Part of a small language model's weights: untied embeddings.
MLP neurons of a small language model. Each row is named by its layer, matrix (down: output weights) and neuron, and shows model dimensions 144-239. Each number is 200 + 20 x the weight over its row's rms, rounded and kept within 0 to 999.
A block is one neuron, or neurons of one layer that tend to fire together. After each block is what it responds to, as a language model described it from the Wikipedia text at the highest values.

L6.down154,220,234,206,202,216,228,180,186,209,195,164,180,176,217,202,173,187,206,182,210,186,179,205,187,187,183,206,214,210,193,158,212,237,239,212,193,221,190,212,196,193,213,199,205,202,216,189,163,159,231,225,206,156,221,242,190,192,189,184,196,182,203,233,207,242,209,205,198,170,235,190,182,203,184,216,172,207,190,173,182,170,190,211,184,215,201,202,211,213,210,172,177,198,224,207,208
L6.down515,147,199,178,175,192,204,177,214,161,231,198,213,171,186,202,141,200,178,189,185,184,219,216,179,221,220,198,194,217,216,203,233,209,168,198,195,217,210,220,197,205,190,217,171,207,207,188,168,238,223,247,181,209,209,174,228,251,215,185,201,224,204,199,220,182,224,200,165,188,195,212,193,218,217,195,205,209,202,199,238,226,170,242,223,236,182,196,164,186,211,171,212,190,162,209,240
L6.down682,169,186,210,188,197,181,220,196,200,186,190,193,217,236,210,237,237,203,224,192,208,233,182,170,218,204,183,210,208,185,211,195,171,173,185,185,218,227,215,196,183,217,216,218,186,178,196,163,212,211,201,211,194,196,198,194,207,201,212,207,197,208,218,203,213,210,214,203,223,226,176,172,204,190,197,204,207,192,193,190,183,215,186,223,233,200,206,154,199,246,146,186,178,231,176,213
L6.down735,184,191,193,220,191,181,192,172,210,198,200,175,182,223,211,209,205,198,176,183,202,213,190,190,211,157,202,191,204,224,173,230,200,191,211,168,232,201,189,187,228,180,211,196,216,203,207,211,197,200,200,198,172,197,217,212,223,219,196,186,186,186,203,199,212,220,227,215,171,202,219,203,181,186,185,209,225,192,213,241,215,168,193,227,188,186,195,211,199,223,170,201,223,220,247,219
Responds to: Second piece after initial letter

L6.down115,221,204,213,187,199,202,185,232,206,204,195,189,181,176,183,231,167,169,167,197,185,220,196,202,190,247,230,211,182,209,191,248,186,218,229,202,177,187,217,188,194,193,213,194,189,204,224,222,230,196,166,220,183,169,237,228,199,209,186,161,201,208,189,208,213,228,188,198,215,217,214,171,199,184,181,216,154,176,204,215,190,200,188,226,195,159,191,189,162,190,215,201,214,207,175,225
L6.down216,170,223,208,221,201,209,201,172,174,237,227,228,183,192,227,225,239,189,196,199,201,195,156,210,213,222,218,194,206,213,196,208,187,208,225,146,176,197,216,215,208,207,216,221,192,205,165,219,202,208,210,196,201,176,230,219,191,176,189,187,170,208,182,207,207,161,209,220,180,215,232,205,198,207,191,220,224,252,206,221,210,195,217,194,205,174,216,218,177,198,190,175,243,244,221,200
L6.down285,182,187,229,203,204,226,191,222,184,180,190,232,192,210,195,189,215,157,199,206,200,206,202,207,212,213,173,203,199,213,191,193,216,192,221,208,172,181,182,168,209,235,150,191,209,176,207,203,220,198,194,230,193,219,242,186,192,205,197,205,201,229,200,217,174,219,213,222,198,218,216,205,205,204,196,203,216,191,182,218,215,169,189,194,240,196,252,210,203,183,210,178,228,237,195,236
L6.down601,191,187,218,215,190,196,221,196,180,201,174,222,160,210,203,210,184,203,206,158,202,194,182,207,180,235,231,222,184,209,230,195,186,208,218,200,183,202,183,227,217,173,186,216,169,191,212,227,204,218,211,194,187,220,220,219,194,215,214,208,180,189,193,207,227,164,223,226,232,213,201,186,194,197,227,180,191,205,197,218,203,253,201,204,204,186,214,194,209,173,197,163,191,225,197,188
Responds to: Mid-word fragments

L6.down412,180,190,148,194,222,211,200,207,190,209,223,216,203,184,213,204,212,182,212,199,155,190,207,216,218,217,197,236,197,198,179,161,191,163,207,190,210,195,188,206,234,203,193,204,206,200,184,214,202,211,189,167,203,177,183,224,213,226,191,232,217,262,155,181,192,188,190,191,182,203,232,221,200,219,216,222,229,223,212,212,191,182,212,196,192,199,221,223,132,191,235,204,237,203,198,189
L6.down576,185,186,200,224,187,206,229,195,164,206,218,200,210,198,225,211,235,180,184,172,189,212,209,231,188,214,211,209,208,219,203,197,238,219,204,186,218,176,157,200,218,212,206,202,231,185,175,182,213,186,180,231,163,202,202,208,236,213,210,190,208,205,194,213,198,225,211,193,185,207,218,172,186,207,215,184,196,184,240,199,183,186,175,217,237,164,210,229,254,180,182,157,203,194,224,223
L6.down786,208,178,183,216,225,215,225,195,179,225,229,175,217,201,207,215,245,222,234,190,187,198,178,197,164,182,195,223,225,190,216,181,213,202,195,202,196,197,187,184,177,182,202,165,226,201,237,196,216,198,215,252,191,228,200,173,193,199,201,189,190,183,206,226,212,188,166,187,178,170,167,208,236,173,214,221,202,221,224,203,201,179,212,180,210,227,219,205,200,210,216,204,238,200,241,211
L6.down801,234,170,212,198,167,177,211,231,250,181,185,181,193,181,207,220,209,206,205,217,220,206,207,171,201,180,215,174,217,241,218,156,209,207,186,220,207,221,202,222,231,184,204,189,192,205,174,221,212,219,155,195,205,215,219,190,179,196,186,207,199,204,196,161,187,182,228,233,205,193,220,213,174,205,150,154,219,213,199,220,208,181,195,230,186,212,215,192,191,195,166,194,169,221,177,207
Responds to: Mid-word subword fragments

L2.down109,190,206,184,219,210,115,206,187,193,187,209,234,232,163,203,172,165,181,221,185,191,226,176,202,224,180,236,222,200,156,178,209,196,195,195,205,209,200,197,213,195,206,185,196,178,199,187,194,199,193,197,205,196,205,234,197,205,203,211,221,205,166,224,201,219,180,151,157,225,195,185,212,174,226,190,179,209,212,171,177,229,201,215,215,191,195,202,160,230,177,251,185,217,240,187,217
L2.down558,216,191,211,234,195,225,211,208,237,242,210,171,239,184,186,216,163,178,181,192,208,200,194,189,229,195,155,190,198,190,188,191,192,184,216,173,206,210,200,237,174,202,210,214,208,217,197,202,251,182,226,171,209,215,197,197,189,209,192,147,190,236,194,196,188,176,235,197,182,200,190,216,191,219,200,212,177,188,212,192,198,212,180,233,151,206,214,146,210,187,183,211,224,187,239,209
L2.down889,179,205,212,184,214,133,187,197,233,208,215,234,185,196,188,204,202,180,203,201,204,216,193,208,169,202,238,238,211,203,171,222,205,202,217,198,189,182,164,214,212,204,212,190,193,199,203,220,184,179,216,191,205,201,238,163,202,214,191,163,203,162,192,236,209,201,192,172,188,215,182,211,208,203,194,188,194,209,187,186,254,214,220,211,207,173,210,204,211,199,239,189,224,198,205,221
L2.down1020,227,187,191,218,210,210,206,176,206,197,191,206,219,161,179,193,188,233,194,219,194,215,156,193,199,209,209,228,176,178,178,245,203,205,208,227,199,204,160,205,222,181,218,205,207,182,199,198,173,177,209,203,185,212,203,240,219,209,158,197,207,177,218,232,189,186,187,185,192,238,178,217,179,211,174,217,190,213,206,198,210,221,198,188,197,208,196,224,226,243,184,192,215,192,177,216
Responds to: Possessives and mid-word "c"

L11.down262,194,214,220,238,198,157,199,254,182,185,171,198,235,208,205,211,207,221,199,187,218,204,206,205,208,167,212,240,187,197,194,210,196,218,202,208,194,171,169,173,165,211,168,226,216,216,181,244,177,192,199,173,251,189,210,199,202,176,170,181,185,229,179,246,209,197,249,168,228,225,208,224,177,204,207,202,211,218,196,215,184,203,246,195,193,186,194,205,209,194,222,194,148,231,170,190
Responds to: Second part of compounds

L6.down45,158,215,206,205,206,166,188,213,223,170,178,231,211,176,168,174,188,179,220,181,196,192,192,204,200,218,192,228,187,235,227,226,225,213,240,195,193,211,204,208,208,235,233,215,205,172,171,189,178,207,196,164,195,192,186,200,195,190,176,203,187,210,225,196,207,200,222,232,206,189,155,242,206,200,223,202,189,236,196,219,229,181,255,230,220,202,184,163,213,204,221,193,190,179,176,216
L6.down264,190,187,205,208,205,142,213,187,227,192,185,213,260,197,172,193,189,177,181,212,219,203,188,181,190,220,196,218,195,205,226,189,199,186,190,163,188,175,175,192,202,189,234,222,169,169,166,196,183,172,162,184,212,227,180,200,204,189,199,213,217,183,238,209,204,191,188,241,238,172,157,165,192,197,188,162,221,203,191,244,218,213,211,207,207,217,204,216,208,162,209,195,188,216,179,205
L6.down769,198,229,216,204,189,142,194,175,198,175,235,214,223,153,190,168,157,182,187,168,164,209,199,193,250,198,165,237,187,224,180,164,211,206,191,176,185,212,213,213,218,214,201,200,213,176,183,213,198,176,185,171,203,222,176,211,206,178,219,187,179,179,224,203,231,174,196,220,179,178,169,178,189,206,194,205,182,216,218,209,216,215,216,209,195,204,178,228,207,204,195,203,211,212,206,192
L6.down945,171,189,226,199,189,170,175,231,180,197,201,228,227,142,186,185,208,185,173,195,166,229,223,204,199,191,170,224,166,190,225,205,213,178,187,159,170,188,195,217,216,209,226,210,177,178,184,213,161,162,163,177,202,225,187,220,210,222,220,176,199,188,227,191,202,197,209,208,237,175,153,165,188,207,206,188,170,207,214,211,211,190,204,224,197,171,205,208,182,151,198,207,196,244,235,201
Responds to: Word-completing suffix pieces

L6.down127,210,218,168,194,238,228,180,194,178,210,201,175,182,190,205,176,218,179,178,221,176,199,224,208,189,206,217,205,199,184,211,202,200,177,193,175,183,212,221,192,236,187,192,203,211,201,247,226,210,214,213,190,204,214,237,185,229,147,176,182,220,180,226,174,202,186,215,221,179,181,209,209,211,208,213,233,222,197,177,218,185,219,204,230,190,219,215,214,218,220,208,193,183,216,168,205
L6.down259,201,207,191,194,185,235,173,204,243,177,214,168,166,208,200,210,239,180,205,219,191,230,208,209,218,192,180,195,203,201,187,177,212,239,191,224,201,206,232,219,214,226,203,202,182,207,211,237,227,203,200,200,215,212,220,197,212,156,214,176,216,213,168,197,188,198,231,229,170,203,199,200,246,192,218,238,170,176,157,192,212,206,189,236,197,181,191,213,191,181,196,234,224,197,192,198
L6.down482,189,189,213,193,173,242,217,217,193,215,201,181,210,243,180,211,177,216,151,220,202,196,226,188,221,222,183,134,180,207,199,238,176,210,181,196,229,179,196,174,152,187,223,213,213,174,162,190,210,214,182,228,185,183,166,170,210,192,200,207,189,179,159,222,194,194,205,182,178,178,216,199,217,228,178,188,198,222,223,193,202,218,182,175,203,195,194,171,187,195,193,194,223,196,174,203
L6.down848,190,195,211,169,205,182,211,172,170,198,185,186,199,194,239,215,196,183,187,212,200,237,192,218,183,194,189,205,171,161,229,228,175,175,198,195,197,206,208,188,179,204,198,202,199,162,193,183,226,221,212,192,216,228,194,203,195,225,170,158,224,234,203,189,232,182,211,179,195,161,232,173,199,157,208,217,176,187,185,233,176,255,186,215,211,192,191,174,201,184,176,183,229,218,198,195
Responds to: Word piece after single letter

L2.down101,176,224,185,155,179,207,207,191,224,181,226,200,210,187,205,177,178,200,213,229,232,193,156,231,210,197,165,227,193,214,182,186,203,207,203,193,206,207,210,192,205,176,204,187,190,229,196,214,218,171,192,230,187,190,204,206,207,198,182,183,155,185,187,224,190,199,217,200,189,186,181,207,214,218,163,164,211,178,206,187,207,196,204,219,239,207,208,163,207,217,208,191,244,181,183,230
L2.down225,243,209,210,186,212,176,192,222,191,210,193,217,244,204,193,180,207,187,188,167,228,212,195,208,190,254,179,208,203,183,191,209,188,182,235,232,206,214,162,221,196,210,191,203,213,186,177,191,187,174,200,192,185,191,188,187,191,195,182,201,193,182,168,206,239,222,168,197,219,202,221,178,225,191,199,215,206,200,221,205,201,213,198,211,193,195,180,261,201,161,197,222,220,197,189,225
L2.down397,175,218,170,205,208,174,185,178,209,191,187,190,228,189,177,204,183,183,196,221,187,215,184,195,214,228,227,217,153,190,161,212,205,231,215,202,222,193,184,222,172,186,179,197,153,173,202,185,171,181,182,214,240,184,202,192,184,192,178,222,204,201,207,221,203,208,191,178,215,223,212,158,203,219,186,222,212,211,226,207,237,185,212,220,212,206,235,183,213,173,232,180,199,168,216,187
L2.down548,167,173,179,190,195,146,194,199,211,174,234,186,216,171,170,203,195,244,197,209,212,200,177,198,206,240,179,218,151,249,173,206,208,214,235,243,222,179,257,247,217,201,221,196,201,161,226,199,180,224,183,194,243,202,182,198,192,179,207,179,207,211,205,190,219,201,203,208,180,154,182,168,221,203,178,175,216,222,204,203,223,195,196,210,200,210,175,189,218,178,235,194,197,174,233,209
Responds to: Sports stage and result words

L11.down34,212,231,191,201,180,215,190,199,211,191,173,242,171,242,202,179,201,193,221,201,216,167,188,200,200,180,210,232,166,176,236,205,171,202,198,168,219,204,223,210,198,205,194,224,206,225,205,191,213,194,186,190,203,182,170,214,197,215,202,243,199,206,218,218,204,231,187,194,166,193,201,160,208,166,165,228,194,190,194,205,174,197,220,209,228,205,186,200,216,184,247,193,201,217,149,260
Responds to: Second piece after S

L11.down965,211,224,191,204,214,193,196,205,225,187,224,176,193,192,191,194,197,211,195,171,226,187,207,182,169,203,220,238,194,166,163,188,209,228,237,196,184,209,208,250,229,212,179,174,160,222,194,213,237,210,242,185,188,225,222,214,201,216,197,197,245,210,204,230,173,204,226,207,204,191,174,187,202,206,215,223,212,215,190,199,203,203,212,173,189,213,187,212,238,202,209,179,186,198,208,199
Responds to: Common verbs and word pieces

L11.down227,197,233,211,199,204,198,214,188,187,175,164,190,200,232,215,164,205,196,218,195,201,189,200,187,169,222,168,184,193,188,188,191,194,235,215,205,180,188,209,178,233,212,187,207,169,243,229,197,217,207,200,204,184,194,189,205,196,185,220,183,192,183,238,231,223,192,184,224,199,232,185,176,188,170,208,221,208,233,191,211,199,197,234,191,181,245,192,239,164,222,195,219,225,207,212,262
Responds to: Split word continuations

L11.down40,182,201,222,206,162,206,175,214,231,185,206,172,155,182,195,209,199,173,233,194,203,198,195,230,228,153,207,188,199,193,181,204,210,190,208,195,237,194,219,224,177,218,215,211,203,216,180,174,199,204,205,206,191,228,191,244,192,229,191,176,200,183,237,205,206,191,245,176,206,198,191,203,184,169,158,194,217,201,188,189,180,152,206,192,209,208,248,193,186,241,202,226,218,208,233,232
Responds to: Currency signs and openers

L6.down545,216,155,216,206,165,174,237,190,194,217,194,208,216,183,213,226,207,179,184,185,200,190,207,196,188,201,174,208,200,174,190,161,212,195,198,215,192,216,204,240,197,193,206,203,193,209,203,168,185,193,184,209,194,221,206,210,227,196,230,181,222,206,204,189,221,193,222,206,196,192,223,186,213,181,183,219,168,228,233,211,211,242,224,193,175,171,237,204,158,204,187,220,195,195,188,215
L6.down549,180,180,191,206,185,186,192,165,224,202,177,197,198,197,179,211,229,163,209,164,188,196,197,230,194,201,194,205,166,199,195,214,216,159,190,173,208,218,201,172,177,239,175,221,222,208,189,169,184,247,207,243,244,198,207,224,218,205,181,235,200,186,210,203,187,182,167,222,183,220,204,173,224,211,200,223,180,211,206,199,223,194,201,210,215,183,201,235,217,211,223,179,194,204,199,203
L6.down778,195,165,162,207,183,207,207,181,162,195,160,183,194,242,194,234,200,198,204,209,213,236,178,195,212,223,210,221,181,196,208,219,186,207,175,163,178,165,202,193,218,216,207,218,171,200,204,186,196,223,219,191,218,173,226,220,223,252,202,202,217,219,203,210,187,209,194,223,181,198,191,152,228,184,199,213,215,185,243,207,196,199,187,200,169,183,180,209,197,233,181,192,254,188,172,211
L6.down935,208,206,183,193,167,214,168,204,170,205,202,201,189,220,218,174,218,212,205,156,198,230,208,213,186,225,251,183,210,166,198,200,235,224,133,213,220,200,215,195,187,174,166,194,188,207,236,201,213,201,197,221,197,209,225,195,187,209,211,219,167,191,214,209,216,206,227,184,183,212,193,220,203,176,156,202,192,187,215,209,235,198,179,219,205,202,216,187,195,193,206,193,177,195,180,206
Responds to: Inside brackets or quotes

L2.down148,188,170,197,164,214,152,180,215,183,223,222,207,161,197,200,211,224,200,165,179,245,214,194,219,192,223,204,235,223,187,192,165,214,214,203,199,249,224,202,200,213,211,206,199,204,187,225,213,194,217,187,209,220,191,217,201,170,164,229,211,188,200,212,228,196,189,206,222,189,215,206,192,178,183,198,154,213,220,195,185,193,202,226,171,240,197,206,224,249,216,199,217,214,228,218,225
L2.down450,194,203,171,205,208,135,177,206,208,208,210,183,206,194,204,211,154,214,210,171,180,166,165,191,210,230,192,154,190,195,203,181,195,189,186,201,227,188,194,211,181,178,214,209,194,240,208,203,210,217,227,157,212,208,205,198,188,175,183,181,223,198,181,208,183,195,211,254,214,217,198,173,184,220,177,185,218,209,229,192,257,217,172,189,214,214,202,193,200,200,194,204,160,211,188,211
L2.down504,203,172,204,182,197,208,198,169,221,202,176,211,227,212,180,194,210,160,194,224,206,206,165,200,210,183,242,178,196,204,199,229,199,203,236,185,196,192,197,190,186,236,226,222,218,202,225,171,187,193,185,209,182,213,185,212,181,210,186,198,169,182,225,218,178,220,199,210,224,191,210,227,226,170,218,186,213,179,196,192,181,185,185,222,204,171,228,170,194,222,245,226,201,196,208,204
L2.down833,197,212,232,161,201,155,137,197,215,228,222,231,196,208,186,210,195,213,210,201,202,231,172,214,172,244,222,228,195,220,206,208,229,225,189,167,205,201,194,191,196,168,205,223,214,233,222,235,208,212,244,196,241,185,226,203,177,192,189,218,175,187,197,203,203,174,185,197,218,206,216,185,192,215,176,187,203,192,202,209,211,177,188,195,224,206,213,231,235,250,172,198,153,189,215,228
Responds to: Clause-linking temporal words

L6.down44,176,226,211,207,188,159,187,194,208,216,196,192,231,186,209,226,182,166,233,230,198,171,197,221,203,209,196,212,198,210,202,192,194,187,204,158,186,203,193,252,162,208,208,185,206,210,221,231,201,219,244,216,190,205,206,194,186,230,226,172,203,174,173,192,193,236,208,190,232,222,186,206,227,209,208,201,223,205,227,197,161,183,216,174,176,254,207,191,179,197,187,237,229,179,199,198
L6.down88,215,178,201,218,201,194,167,195,195,209,184,190,219,204,185,230,189,156,188,219,239,230,167,223,227,171,197,257,191,201,181,183,182,235,184,195,216,178,185,229,231,222,207,205,179,208,215,194,216,181,195,204,196,186,174,207,164,173,194,178,192,183,211,245,210,172,185,226,188,194,139,195,208,210,184,190,213,192,227,235,220,199,211,208,202,166,197,211,211,177,210,191,192,188,190,223
L6.down331,198,186,201,253,196,200,192,195,174,209,212,206,206,230,203,167,184,153,199,192,209,211,194,196,201,183,218,216,204,168,172,214,209,163,182,209,220,202,211,187,221,193,231,226,191,235,220,188,174,193,251,204,207,217,177,216,200,168,176,216,225,202,169,178,181,204,193,207,194,170,206,237,221,175,215,210,187,193,180,204,214,188,193,214,199,194,193,178,192,188,235,192,184,180,211,227
L6.down522,177,164,181,241,187,160,192,200,187,182,184,174,259,200,197,179,171,172,178,216,219,192,196,198,212,201,189,216,208,194,206,207,223,183,227,204,200,195,213,213,199,211,240,183,168,212,221,206,176,193,165,178,181,220,215,191,191,189,166,217,213,192,190,206,179,204,188,210,168,180,187,191,190,187,220,201,205,170,205,194,210,218,217,203,185,172,197,215,175,177,205,195,200,199,182,203
Responds to: Parenthesis or mid-word piece

L2.down503,207,166,181,210,176,228,161,190,208,202,226,210,186,208,197,202,204,193,219,225,192,182,185,188,211,170,193,204,196,224,237,212,204,229,202,232,161,202,197,183,219,191,223,211,176,184,206,211,218,211,183,195,175,188,195,165,224,175,149,232,213,219,243,224,196,237,208,195,206,212,228,235,202,220,192,233,219,185,155,175,214,196,222,236,183,206,198,191,177,219,186,208,192,197,198,186
L2.down578,189,189,195,227,203,215,185,164,206,195,209,213,213,216,172,183,201,230,217,196,180,229,222,224,180,215,204,178,169,220,199,193,206,235,223,170,217,197,199,221,211,171,199,212,197,223,214,195,228,194,200,194,158,236,202,176,152,161,215,197,225,187,200,218,208,195,199,232,197,225,164,189,190,138,206,202,200,202,234,176,170,168,166,183,237,205,174,187,229,186,223,207,205,246,178,232
L2.down845,185,175,179,200,203,208,216,207,208,193,233,193,218,185,187,183,210,218,209,202,215,207,215,214,180,218,198,200,193,220,205,176,216,226,186,195,213,166,188,208,202,170,173,203,194,200,192,209,214,209,222,196,184,250,192,223,139,223,187,249,227,180,166,200,198,191,202,213,184,165,198,200,183,214,173,200,196,199,199,166,206,168,171,190,244,213,214,203,184,214,199,198,182,218,191,232
L2.down871,207,185,185,164,184,157,195,154,174,184,207,235,181,239,204,218,207,196,214,188,191,162,190,194,195,201,215,184,185,174,202,198,209,225,210,168,206,198,210,217,214,170,198,188,197,210,221,232,210,226,177,181,208,194,188,198,202,203,219,211,215,158,197,196,195,204,216,241,181,215,211,243,205,179,196,212,212,192,197,205,189,193,164,192,130,193,175,189,176,195,184,208,169,180,211,203
Responds to: Split-word onsets sp/sh